From a checkpoint of a small transformer trained on Wikipedia: 16 layers.
MLP neurons of a small language model. Each row is named by its layer, matrix (gate and up: input weights) and neuron, and shows model dimensions 128-255. Each number is 128 + 32 x the weight over its row's rms, rounded and kept within 0 to 255. Numbers have three digits each. A neuron's up and down rows have the sign that makes its largest values positive.
A block is one neuron, or neurons of one layer that tend to fire together. After each block is what it responds to, as a language model described it from the Wikipedia text at the highest values.

L12.gate76:139103135121139166126134160135106136074119160180176171127109104198214145093114184077077121193125137141132100149102128126115042089138068118108060145151198108125117136142109133147139157132187097087104120111124075130175115112125104164119163154122150180180117132141135149115120113139164136157125128107103154123116170126129111127080183092142128100120134143168145144166108102072165141117155
L12.up76:154135096125139089131179128104125131097111107107126151106137095101144133050169150115099160153156145137136103152145112101150121130157131068124098145150142125161083108131120103146056194103219132114098063078178095138141107147150099215138182117110113100182178142214078089107132124102123154156179132071069157142080114108137128078111175118120166098138082075111137115153115106154118104143108
L12.gate171:121057096095206136194189113187158074115105133150135093152113133122145062115207116046105100168096118106132089168077083093133077084168118141148152151129091132123093176143080133154116117125150160144183144145143130131119075117118138158078112119130139096092111140135093207145145171144144094135110134132038159164092126101074143177104129090099144102149093116101098175162137128109152160130104
L12.up171:163145090090107125117132157179118080061122137206090107135123147127193167085142131106116117137131170169116095146118142083135059110184084104113120077168186075157094087164153111121102156027149082069110135103111150152149150150102134133112124147159128117110173077123119106141079062163106157151173127108129108125114146147097105111115192122125115101157133145151125143115082007190156096168122
L12.gate316:154152120117122182119085159121065097131086173157186136132129166129113136164143163164156102152113138116153100077099102137063081110150141165130130143135107157140072173122096132160163090155137128074153159124112155118160124126098071183120201133189104150098167214150118110099116150133145104146123121050160138136098112140136135114082164126138140165126145176175144086144153070166125200119112
L12.up316:134116159101082132135118154138132184167168144153123108068144133153163045102121080149113149106119029106160153147143161140124090135117096158186109101119146185156111188118121086117142174119194130044164135099121151120155158099145105147115162122141137171129147156136104128070106128105137177130127073090063154090150086128082175159110158133149139128129163159180123135134097169147085156122074
L12.gate346:131130094144147135146152129123116111130141128184154104129155091107181153094143117083164186127195168111138110146105193135101091097155140143095111119097163068140031141126194155142121146102126150087166158165136071149131108078140108147129150099148118174180104129163164173104158125164106141119084151110149128117095123093083164145087140079110070111070096147223180172119112114164145157095092
L12.up346:077123117133118119149116123124141112151132097106129111091095152123097129143107121124147166102142108115188109221153161115137119144147134072117098170123115097146118068155099172099174172054148127082170144083141115110086094089118087168153115080122104096067137160139091063203140154196112169170074141195103142114113109114145100132143128152140057123066131161145121188132083124165123149110143
L12.gate497:121101146126122130177166118162053108105087154120199170138116131168163086132197160118106149171172146135177109097137091109069110087201127187075108153121081096131087097139163165094121096178140059073164175140108052114165166141117095116128133115167157136153160132159137146190145078085145146134148105196131137128098173109098119129117110123184090133100148146148161188159165107152146121107127
L12.up497:120092148168168159114191086134137127177075153172126060119168147139159107080154105116128110098172143130101152180165126093114114191163123119116162092145121139130097108100107174131116123109139114173086134090147128123095147125173047076194107124104072091117122132044099114112130129095096142112112134136136156109144123109115080132139102223127134173082106075122190174089122141137117122131085
L12.gate511:161078168074163178107096122154112138159106147180126099077130137146126135125134152134116136105099161117138158088091063081089146100150136144139108182143120135157079142122115151088113212176144164108112144096103074135122108172073103079104135162134130176176123143180117094171209090119138198088110154114112143071113162164101113131071155099179116093128111111185169131161201079132183127078140
L12.up511:134158136168152149157120115171086117154104081150097058073167126082100105121099160152118132087100136126043106127168126139101119100134087125106050139158123116153127142112112142122138127110142089146174144118157064118176106203080075104113144102127153130191126104079140133143129174108109092134095126123114165103158110120098086091146102110140130099128134090102223086131157152082137085091119
L12.gate605:209102112134132122122121130104104089086170099168149135139132113175151082112091155115128132124128157167080081070132161162116150087150117154106107177180132099097123114170122174108123099102193084167130129178152060160132176146105101135178079144096154093163120106121072140122167147132165130146122160142081081130135113085061119100168114103113122089103140167127172151101168096104205184115075
L12.up605:166135156152098109129131106126077082133167107088187139156163138143149241159159146137101106174066159149111127167128143110122148088146176145130068138120159106089162081106147136117117080130196111170121107108226135121163131095104083136184164133105162142135185146121129139109128125166177171156149158145106152100083120107083149145070153118158104103153110158163150145113137154169089128100123
L12.gate734:102083151124160144167099151087092112082147164156199115114118106149121131145180159097078118196134162174157102078136179148084140089196097148152181119123126077153090105064154110128103121115171121147127168153149104162166098093192114134144144132164116136178133111084107148146132158137080110110151113137105140089149089083157106106146134106109136102151098116204111125157153111126161075140053
L12.up734:173089142078093088112110154110110121119064095159190123102091145072148105141152178140080110133133111156069129136090107158093090098167050132115136141144079102124135164166148128153125123140144164143110148141202107112182109083026081132072086104193157141075155146145131117075197124180119163113142110096059155144072237135063119143093111146159122114049094082107145163180172132117151142115206
Responds to: Surname-final word pieces. Final word pieces of people's surnames in sports, music and table text (Sco-gin, Moor-e, Grander-son), plus "man" inside manager/commander and "was" after a name.

L7.gate177:147089161155137073108125092170120129104187121131121152095115150181105099145108122109063126166082118144102086145149083107095095142152148148132095125180132087159116108038086159076132119177133162140128128096085152137141117107211123084148132178153094118120138145122146125158151147156116088135127117135074080133140102140111099099064098076087099077139103088152184144108150110147148166091075
L7.up177:145092090102202212124154083137136087132078092087091158141109103127187141155128114102156135144031080135134118111120132122107110154192124100079130085165107168157064113129158171086103202136095171138154142207210172100134103149096123176117154086115090135062123103179137083114091114104147158142124117097132083095041154106087111089109109112126102115129143167183178113151127116140172132121193
L7.gate593:145097129149121126122154113080051101139124110152169126116082122144143134149118130103144161170104135119167086083064154126119054057145160120119129160139175112119111142116115135113166113143146134030173175163145098112215130105125121121105136117144122139124141159151175092165113110106164119163143110127085141078060130097104050101110143151124122143127125164207091154118125124124155149102129
L7.up593:107113113111085104128110141097111111148117046063165136113141132105125140114123121116176115146097132130069107125083199122079129152130128182120179119185064122087104085142174168161070102155144143135150106132174176100127141141124124100171103147137116097113124149112144096142179147162102089091140152115153169085135107117134108051185147149068096137106078171162128078130130135127131098155129
Responds to: Final name-piece subword. Closing subword pieces that finish a multi-token word, mostly surnames and other proper names, such as man in Freeman, Berryman, Feltman; also ley, on, han.

L5.gate225:115100138159114107151128088162111131163156120185129154100129115190160077118134153105108137074128174102077136084118135128123096071083106102102146137146167139066188167137090112133134065049136103129092144106164110141102142121116125160150059155092106161179178154141065076154084098119139154131086161125161119154130097150102119138148137098161179103192124148126139166104143137135130079157172
L5.up225:135071171138153157173097093130149096079089137125143050113109163118105074105146140122125130131085143125100149127110105136114146134154134108064134142133167139155102128113141111100149093070094101091103192139091133141139126104098082178154138158122126185160105170106127166142127137168144178112119153093112079126072125124151118111129101126125097092141133208213066154087119120151166139125098
L5.gate347:178151164138107124061145118136117167155162095200094135138094128069153147052127137044080129192141123114200132185154195138091132171130144137111165190127122145191198147089122158145171085123140079114204129124114070140154100119158105115118187121109106139148147120095164147139147154087146135134105139141096097127109122120166089120109115072153158105115127205167135139163143133075114158110135
L5.up347:124148133140103126083116150085164219102101052105066064118103165140132099176131108138153122148093176068168114104078147119118139117088147153187127166082144117169145170095196065172081160192098119158152134110156180079081147131118165157102162119097092105107135169117153117139077134161126148084164125179131095150101113153173086139107126160126144080131110130117117151122106166168088139083090
L5.gate750:156103084153142131159212143202097153161099147136116107136158141097077121176136074128113143140155100135100163154092103126127126078116162144162101140101145149151134131145091085091125125070141107136136144109088051135109160102129116169088121103082092153112098122156096113149108090112119185082098103105185160110111120106082124165102113136182162111132197146079113093099143105171085106143198
L5.up750:095157170113103103118082142111099100147081159174188081108124134159130081120143174137115113118156159111117138093086118127116129142145151134140080116133065136154166112124116156149116147141074079015094156135119112126143152102172100129094102179119101194106122097092186133197132142154043112126145159145136112104167190079192160086165133119114183109140137127131158120101146085064171096129153
L5.gate1017:127183155153116164114095127123107104202117118175126182141152136078106177145176135125148063167135099140146165085097121125035108178120141081201113146116158169116148151107110123121167158104114197124120092144119086167110079150192142161143125158130073161067154114133114158149092116151141101104131192126149100069112121101136081151136125108132137080138109150181132164079136147138158147130127
L5.up1017:145177070142139071105121147090119189145130065131164120066144110121127118159135093150112069172139178097179127092139157090135135082190141197155089161155176091144133134149155103096117164117186128089118073101123117120139146168176083135149158077135103113153112192158093172076081117117155189119155147103047130156127106173122130162092118103140150136137151111168142108108116152091118121140091
Responds to: Article-like word starts. Word-initial pieces that look like articles or short words but begin a longer word, such as a|go, an|alysis, a|verage, the|n, plus other mid-word fragments like ba|tt|alion and K|r|ishna.

L7.gate704:098142117147116149121185135129145100174135078082105080139126082093203107104071133126111128128138095089148117098095151121133100149178108141114097175139143149114095125103087058137088174109152151140156124099084146184144132073102187109071074117119071106175145116117179222149079074118165193128165132121132097098201099122105108148140166118105109138169186148102084095125107159142110089143108
L7.up704:208096159149111085124133142094104160145177130161106139089101082187140113135123150075138112084071164161096127109144188153087106148068088137107124101114126113128184147115195138132184094155159123066176127180150142112150076119138091184201126127145138157135156127039070107112172114125142138127118119071127117134094122104126124123113158142170145169138141183108176185136110131083074150153166
L7.gate862:098150136190110099081142155177165146070173121144133100125130154159098145062125120166166073121175148082135148147062203140095121104092092123180114121114144075080120167146105116147127168128137193129123079125097118138136108110122141091105075103115121142170089136142130148148117087132133148214082071133140127098120124161100130082108126117126096171155130137130102107127156129111087141120131
L7.up862:143128117065145089142130133088083144153141141127108153158118131119177129182116162062123163185097121108123151152160154118112122124128166107134132191140131159165153193077134205124131181205148167132186142103106096128114133139111150190137095146126117098157088162112130105084127097014154125176118110086112134133135167105087135124150097198144109103115161142040151147122113133112097109142141
Responds to: Paragraph-ending line breaks. The first line break after a finished paragraph or list line, usually after a final period, followed by a blank line, heading, list dash or table row.

L12.gate94:139119214189082180100125104160097123083137128163167158097092112143140116113118180098072118133172200140153137134038126123139180157136177105083139148102168114137094128117154186115147123076185079143113184070146124121100071073130091148128101106112211121123128180082161134129107132179122151100153113096123149150154133125124141180102118066145142074093155156141101155124163075137112133168139
L12.up94:102084155121070108137114149170157124159164082081132145125159142110095092165094134125085131114131096127111130138130141139113164202157154170126161121136161139135136093040087120100130085144130043121106175139096104130151194146132155092133118134159125082153148128151136092170122140154124111153112181148168117129173125136152173152127083128117149090105162136125109176110126130175121124072121
L12.gate131:126115171147136144140157131166132115095060114095233102130113097150121066223108160075111102121119196070099106134166083080097051124112049201079103149119117050123077113078151171092177102169078173103119150145157137196111126044117177091049128110161119134128112127091130086166131079168148125159128144145155095173144129124169154116186149106145077082148150177106101112122182153067132126130085
L12.up131:137162127182109138128134129149181140140123109142162132192110155166117150091159149145133105088120171073201096053102162196160121119168105135091174154121081122097082184122103072108047098097104108049078112180127093101161129062147155116148113120105143183104100142111154125079108100161101138089095130080107097124080122169147112139143062090105142148090128157174132111125145177141144066148159
L12.gate245:112139127114134177111065057165172100103173130128146174164119143128153101130080108110077168182118144091154173126113152120155123119151121113114166129132106127094166149067089103145141115132126085118154138154053141102142133137117171147084112101137161111168177147103165129121119084097103123142141103111173175142086104163080171191130115164144136097182113168122076153154067105156098168162108
L12.up245:100103151118155162169150121130138115140151167141123121162171119132132146095105090178108128066098165160165075067174142129117110115098131085117132107154119128115130164133133117119117154166121133121099159151140145109139132118152168088079104175115116114104137155107117109151157065120127097071104110113178121118128129145153069116137162145135115131105164092133106069125144127145076122191149
L12.gate631:205149095057135150094099100098128125108093161128197169166108162126205088124124098070121161121076149143103116132083023131118097131139113085105089078164108127155146130147099136113168154106113149070196160075156048072150073127113134179091100128140137171091200109120164117110144118140097162112107142121109130183119111140102111115136137078141149080158120089108167146126111121125149192154089
L12.up631:109129095119120136065091109106086082087082153125114177099134182113102090114092152141128165168184152166184137173129071116117118152167103085118142159105122138126158140177133162153107159189117063076141118122068159105146139173119139080146099130077177117115078077210108130136131100167085093107179183110119165197146089118111130104119078086120151133120150125127171114157192080115119108145110
L12.gate690:077088179128132140189087121139146098081155120098160176141108120107090105164121168096145125059117180114115154162142182105100132110172089110104134129121108106137096120102095124133147105109144125088123115069145131134157156138137155152074114158095114127117150149143127129107107121097143109143150102162120149149102121133117096084103093103138139123127189109105142157139158103079120110163079
L12.up690:085155099163124137152150092121098109145102164115067075125107118136151126117156131143118085108076120170118139167142115135149139147133113191082132164125146111156106129096135141082150083105123197141147123189163098135109106148123207142126105111102099119134149109143065200107108120183180132112091115135088188179142102111102150090125114108172091079152111076083152110133118082145145093147082
L12.gate948:134157161143135181097100120061129127115142167168126156142109107235119178182126122069119072070126137103129125122109150127116151098100101095046126147158098096155075123105115079109122111139128144111113135164096126117113072089127174132109123105169149122132145102136132135119093116139116134062188094122126122132042119154162181105131099049094081116116197131112155071137140146129154147137091
L12.up948:175093101119123157168079161078134121119160119072125145146172091131114103086135084125044169132178163154140166156128043111107120119115143183131147158144114142178144105115204153148120095127164083160156089121176136114114148142129126104129119118044155149127159175155101116070113172226090113161144141200134177128170123123086083145070179116155144108133164048162143159128111126183125171120164
L12.gate991:147099168143086116115109138130139082133095126141155117118130128142187100138106138092089159167111142097194122058155111116029152140136113113098165116161174073141123174118114159146058090139155087129147170133129164163093079155145124161112169105132196213157142145098100123152117139160149049106105069145112236133182127126137108148032116077180108163129121114127109118087139107113147105114150
L12.up991:101110094101064093113120062145182090088167185122124120119136119115172113093105095119124172112158116081164137064155122117083115168073152121104179098124119138140063182141149088110099071102146164142129180174149141206085113113128166137116097153126134118138107093138154132149075098084122078094130175174149118119155115131067143152165144100153078072211138124087137192131123138162139187123125
L12.gate1010:115107089134105179076160109117128158154153096154154132113102150167139089133124136102086135162207167139157081154171151117120154111110108070111153098106129110089153104166099117085121140164105080065168154107110114116147119126132161158129114097129221126150133128180081101112160073132079161101140159119128179166077165152128103127123117123156065111037197061201140146113158142122100139170106
L12.up1010:147156187169104056180129123117139132120129115126127142097161135131136175185148135028102149142127114110077074129111099094143136090048121171055147126129138062174110099118156141096118103137119055115083156144136131093167079107119129082083086125080126125151137161112119092148120116132155111176079107165190166113233151107090116123149171065051152071121111170125132139086132115130140135137086
Responds to: The "an" token. The token an, either the article an before vowel-initial words or the first piece of words like animator, anyway, Annenberg, analysis.

L12.gate42:162111139100143094131118143140091098139169146144126142189100112105120133158141148118086100066145169104141138146121127066101083163160134139113120182128203159126115130136175148136164148124095138096150133142071071154141126109121100111159160130138080153142144139118139151098076135063146142145123124073075151175126211130135155159152107142207091083129143087163109128185104112146141099171134
L12.up42:132171126123137159119112081083131122135129170177122129082163125151121142097134190072108132136084134108047130192120121111138125099170164130160130167139170110104180113109085086108145125123133122139172164100114085105101103089108131100101170086081097067127168108211184138166139110146152158082138128167146122132155086096152117136122103134177169119123142077140154123178122120098080105167116
L12.gate52:152120111170082101147119125137163126129128145098129119154157154136116072143127134156088181124151140121128132090166130122131103096120113180173111144130100113126061123132127137144173151134135151136191106050092118124155140070045113147150074112130134160155134186088093124165120071167176153045125138119093146157153178226086112065122178139112124148099184154115086179157136115116171163103118
L12.up52:052121142050147138198168069143169163113127112117134108148097186119133052139195071084128138123149117162117091142102104084150106077121164102127115111113113170110132087182087133133114087159178167118120092056117150182135135163077180114138126131135137184134130136117159139204166122139163107119131128143160159111101140061108151154109151134115175092050143120070096148135144218161104128096108
L12.gate188:152116092116152147091152073138196061090145140162123125110040195143126119160176136104151102152117073145057100130100110167125078115114132132069100133155205142177176060117084125113155116130120086116155163150137092187113120144103171153151144131136085126070157096180118134163119134128168087125099153103083115167097134146116137139118094161113176121110170129157117137115121079129128194093141
L12.up188:173126162099134099115122117124183096154092168173097134104152084139109135143146094157095110140209115113161095165115057140118100164152120104105138173147132114138115220133135110105139160080163143154192122132073047101092124158094115145235155137121126198123110145163105157147140100196063094131146139177126098177139120123186130118068065088114202090149147162154128118107139178155103113190113
L12.gate386:102119205112134158148153133097140145110151129151175131114127103119117117105082067071141162080079155142125101123127178148143129183164109123145170118130116152143016085209208149153102134110125148126148193156082153098110141072102147136120079105163109136143156115103146141084106120104110159081177117169152117151117122152186153096096123089138121191141148151109122101177126107101152116196172
L12.up386:164195117124078162071215169126136180082091090113111069118137134151094107136055118169161080148129102140140133068070122122119211081151132161159117119097155157097174142176175111106086135123088124063111089183199143087110155104143152179096102140124140157160134147116107091153111106160122094125159113127146065117153210106128109139097102140141149149081124136157157164129104146083111114125154
L12.gate435:145099065106133067149177157170127068123126121116110159130090117117078118105169182144163093155087186101142141120141071131099159104140129101152145165157099134131134144117122169161126125134111117077220132174148113146141121145122171191117083183143103107109171112113123195096123116116098095176139137135098129124140119135133137120142084098145106130158144056104136125077083088067120153134146
L12.up435:118076151116093169101144111248096178096107144126106139142113205134156104141134201120094151131116207148156128168136084122155179125139125118141096107121162165186091168081173086153156164115153093122109139111095092119115104137140148117075137151153126088089134148118082138148088159136138134107111136114144098133129138117138152093107103146135122133107163099116115127171124142172101193096166
L12.gate454:144119103117203092161149122152090134088179141174111096133094147149157130130131095105121153084110117137169062077113140128108097122092096130092096154174134139146109071155083093142130143133117096146097183137065108167129129119160069189116119111151188153106094087176119127154116168197191117136152071149093125067143050119066111183132194060120137114128136194110119169138122111123100179129136
L12.up454:134109119109099152141174146166163181132173142127152153131098116116129118123083154124106139107081087138129124163131138177137097083083160132142114145111137161140106138101119163151145149155144085105101155101139166141144119094132145092148083128168060101143141114112088112176071108101100077143154128130103126200181134129133140105116187140137178134160109172143116094108075123087136094153127
L12.gate727:108041141084135149101133145183115092135145178143145173146089097164101120145141090096134132078059142113146116094151105163133182141144121081117114113166244122103175113151074081127172116194153122125144140192098101154162099125135171132101090172123075126115156145131135111128121061073183120159163072179126121139108206129127133155154115136124152125132183147140092111138053119067147189124115
L12.up727:144165113102142132092143186124066142130119108151144079090181135159087163153143104126073124099115138167135127129114147148148144121067167106052125079109120098118070118164130146134159192176145153102164163171121128093115149099106096142087117130122161081189146102118086085125163133101125152150153132141106063168164134148135135115096103129067168182119105136109130114196104116072096134219083
L12.gate956:170144139130148131111077176156166107111139132116153157138093140144093088180123085131113082128088142084163113198117073129126114126174146103117097154142141105140058169155080125172155136112103156124132178090109082167174044145122136161100124167125159167106138154112208128147075142099110141084100071091147076119091155195114175183062094146112028111163075111135142131171139078064171131129125
L12.up956:148135093152161120109168106130128151130134107132117131172131117147072091141094079173178112118099144150131121144122115172110164179160128182169160157124193149109177132158114138158127182149144200147103112144120124153114048064082213091190124103102134103130106154089081134132149078136106135103152106098090100189104152164142174118132183083136122151135096106139177129156127103142156116132156
Responds to: List item line breaks. Line breaks ending "- Field: value" lines in infobox-style lists, e.g. "Type: Railway Platform", "License: Public Domain"; also digits and fragments inside tables.

L5.gate112:159164128123123138107148120188144157106105130150087130143092116077097113121039101073082135149120155085082114102152163182164136106179157109105152086117043103121122166149140159123108105188115116149163207158096122155090125116129136125147066152126089129094149109131101161137072119093112132083105183131145127090162100164050171138159100174126079139074167128131086126095176124080167107168140
L5.up112:144129157166142104109161127143173101121125124147056051074175129132127143109119083092127138153056151085124198112116105121110128137143028090089148144120128117133128159050093151124057139065115126083171089188145132180177160158110135172152162078106099088145163139104145123131162082093116143150100157125135159131124069129084145084125144150135153200193111187079087126112127177081213121113177
L5.gate257:145125110127097121078206147160139130099096141123142128149121090139124170130062146102103172171149121161156115189149132087148111110146152062138087145140168132092131081128137161156155140138140077164075158144143089154096094115097094100193167159144069117111085149111132141154072143125099141122119106152076217172166107148103076112162108108143122091091161145173154136146120154099176155125182
L5.up257:137159099163069091163107076171149125184118195095073077161124112077084105101104147094169121126120198123133109120105095116125164099097098124123122146149141123124088128182095161091148198063114148109102200160116130157125172162152157128117123216127084162127151179124093139151074161153125152159108098134103125136155133106091084145127099120139196113108177117088179097178157145155110126087135
L5.gate681:156158138090087091132108198157103115105173175129146167142144108069114083110081136144140134177142123109144153103158074111146172098102132142092084121121174109159146103141192129114171094176101129103140203073124132106208123055137143146117111102133149150128110111080138133143073042169035107088107091146179077112122131156153132140095112089124136139172097155126165198141155094128091132118152
L5.up681:152111188176113160117158110127137082112140156179175113196159199124156120074098117100130128149112166133110121159045183077157171109146125123119142141101117109140159159113119093114096150181135131179089134145126145122107110124134118117095097133086110166156075166119137102104099136127141051135096141169117138113112105103133169103152142166188155118106139131140083143139126105126154115141098
L5.gate693:164132108128172120160149121130136077189104094146096090132167116142166170123114105116145116156076139134126129147093143126169105090128156129060065186145124143107154141186116110132176103135078114117149069141144083092123207144106089098071101157103090109099138121237134193190107178120114136141161140136156117146116110108148133114091162094113080170081129124144123141129172112074090159148149
L5.up693:134133098061086144103116096129122164072059167163092115087135147156139124147124134097062140091091101099133083173127108135127140114165120123101094146205145120137084145150149120107116129056137138156080182087105155138154143120144121150100102140141146198124116122113134090077102128103136116106124115139094138156135135028117137139140143128119161117158099085021102176104162077114119183049073
Responds to: Word-initial "man" piece. The piece "man" after a space, beginning manuscripts, managers, manufactures or standing alone as man; more weakly "while", "-ations", "min".